From a checkpoint of a small transformer trained on Wikipedia: width 192.
MLP neurons of a small language model. Each row is named by its layer, matrix (up: input weights) and neuron, and shows model dimensions 0-191. Each number is 128 + 32 x the weight over its row's rms, rounded and kept within 0 to 255. Numbers have three digits each.
Before each neuron's rows, "fires after" lists the tokens most often just before its 100 highest values on Wikipedia text that the model never trained on.

fires after: ".", ",", " ", " Sch", " b"
L8.up109:085085100171143100125171140188157126109116109161138149131079083189136116159066145170139109152138123169146162154130122156142124132158167134153110144167153146083089177139168059137143069130104133069111102112111130134095126154127123155116111131130142112137079115077095198182101118090117151157089102130114127142076070173194115106101108136154058147087155155103129178110144199152139213092158173134154112074079116123084105131128118111169131143055068103161138122169136194160092150069090129132144114125152144172114144142146054132153113125099100171081125141110114103195071154153121144146

fires after: "2", "1", " to", " s"
L11.up341:132125102093161066128161157120203115091144179087147095166127098103117151092160137113133117105185113095193172076152116116167130098175180118174155113161078136156218115162120134140105142100138091132119124098106135108146080135082117111111163172081107157131120100096122113143077162128165142126189123085110135175063115093111107121146147170210077155160154135158115112140196157140129077107154092106114141186122144068119112121154143144178158100167157110113125097095074140101156161025152127122112196102162096090123133090156104122109088171097166102150136133143086138085095154116090130151

fires after: " ", " the", " |", ",", "%", " $"
L5.up121:057134073114130159160101109173154150105116130098110091132132127167127115100089149144230149172053094148143100167150144179146143127066076118148154129160148140137095118138147116157171088154133150163156119127100142119057181129132158173099159062095140096119115111104151119120093155174136162039128134131047133151069111174127142062108137150071146166130113109153131148125152183101105183082176125104063113102140153097093088156107167157141109118116100149134158174151098136131102155076138160129141131100159081180121126167156152132101130159112085114120160066153156098123091144146127096207

fires after: "1", "0", "4", "3", "2", "6"
L6.up640:139157115093168123116098109136069137104135144148177122130156156179133148155086100143122155137121092110191103149143109119117150174098135094104079119133113117167108101130179099137120073198074144142170130177105183177158152138160108116143138130168126143181125090146099153066130188126186197111142112099116111143087140090046121178078147103090172117099156107121101159164125124052113115120136150179107139140147138078152122087090141179120097090085157144083139140101114094118103074152148162135123139145139066140132159130074119099213130196093175151113066068085111076122117147181140169122

fires after: " as", " de", " De", " et", " Char"
L8.up51:136171139120108120096098173126104127151167169086146121179105192148197082122099148113120089123127152102083176122072132148133090139192153184140162098153174107132120106136135146147123123143088143140065086104084105141111106177132153110192099099128130087066167177046122095144087100101127123106155144108171096117138117039117087076127088192136122170116136137065138113119066105162110147125139115152153063166111066115142099137094164139094091116155120143132154157082133146144116154153154137143176156128104184164060136120196118155120151078149151100081146157158092135132083152163179111168

fires after: "2", "at", "z", "6", "as"
L8.up543:091163155116134110130132154186139181111132150123099100171130151123114100125133116139115053192086094149117137106134152186135128142168094122121103104121154111082117095103119085098122113159165084131139148151171121131164113174161069145119116133112076127104150052109116109109107155146130172116216130073162152169109131083168146090147131169131150118148186160126130087146145065098110177174142132094186100157115111066088129130126148012179086089161119151104177118077070169081149155097137161129058119118088139099157099174153128168118096160130178096150140147085104128187161111122121168113

fires after: " well", " such", " known", " include", " for"
L8.up302:123178109087115092112162085159105157154122113164092162117098131128126170168112161126115142159171133141146081145134155092024104160071153174118088091134154165157142138091147194130089102119125102094135075100140146151124143173108056137137086121203159116126105164105170106078123137141142064091168119138139145184129175164111080089116163139115119113142156121138106170140128082116147169168115184059180116132111082165084060095161102139102099115108072109093122122152151137102106128145149124153129155129168132176173148170089083168058100152090166129123082075175132158145152172087110133172

fires after: "-", "\n", " (", "|", " N"
L11.up165:081130125179135197091121116103091121088110149044159113121187131178072169140141156083125131127119158124105141126121151150052170139109097087118072141178170161124177143090093148067108183211063102182117102149142089125144089102115155161118105129075148078142141181094153119144097141144105148159130131088114137132114149142124155187138066130161126180154092166147128098099060124145153156111149133105097105142175144113157155090106097058151149156182159103130102176201166116145095139129125145148155126080079113123114157111144117161150133163157153089086116103098087131118114059079108150120

fires after: "0", "1", "3", "6", "9", "2"
L10.up595:101151081155112106103136125182192140138115113111092078165112154172181119115157131139069171151144139135159192185174160137078099138136064134167111095084102176146162112068178068104144154115188125116138129111147130128078118139068105077094101131182118116126096095115177086078136126121095165082109119193100155164137186117113183094127123109140090104069126118103107078115132122135158145106213044105131146132202170073175141082107141092138118130107110126089178150147111150134165148121109184081138129067119162140120099145101155107138157139120137094136129165104134161140162113144164169114

fires after: "1", "2", "–"
L7.up370:133163111114087110163166107119157151097133088082128082111098087140134096121155142083195117120106142191114183087108127132131189113143146171179129161153135151166171127137131115155113115145120108169129142092197121104130067061120124162131130138191128117139177164067111120134099143110139137065138141112146148089148087133150090162084121150122124132108133147179109120083147100178081087093201198093118073165096178135081087128082113101138101101160139088097121148139146139112199146094133155166144122114067135117108172130147135165171158092154130102073102160085093154073045158193138177149

fires after: "|", "\n", " |"
L11.up518:107116090075118143116143155102106071137144118041178143101122115110108102174148117115139157149091084119102155110147104100112189179142136081121154152142134114143163137165119081086125161177107095121138161135205138119129177090109121152131137132090126122146093123134111095142101182190161133099130099162074158135102180164077106177113070118136095152086198149126139134135029115150204146120134177110081122112163129161164132153067151106168132149111145104134128136120133178100159112193117139134089147124128074104113150110240173137109102097104129097130147138100133144117109089171046181167

fires after: "1", "8", "2", "7", "9"
L6.up83:118216150080157118165123118154109131090127155122140152123116150147093171123189149086073079160186111066193137101163157166144114107168155112146077132082091127151099116105131131181150087149153172175127149081163202175180157162070154087133185119151073167128101084160108109088132156087082158176105148064096123133123159095177121165112118074090159091159120100164097093138078090098136100139070140154114135176133153121075166112106070119150091126141124110127129125117178099143119083146108151105106142163083101117176111138122153110112099139132167087157148127049156097141156112119108145147

fires after: ".", " ", " .", "-", " Mac", ","
L6.up276:096115090104074122143140158149117144113088133127115146110133126148143102110069128126111120106093137153127139164079148108177102197091138114165181094081112098110146119117164134120112008096158062146104131090177092088106149200118112120094120069123183138088094076077125108202146193154082079186154066123116165182152112136103123122144145166195097151112125184161148141117137176112153147116141138141123163150113124115128097131132121162090104125067079106148095099113178151142114183111134105183132111129096176162164125135117141163083104205186141063109106133126150144153099136143128164138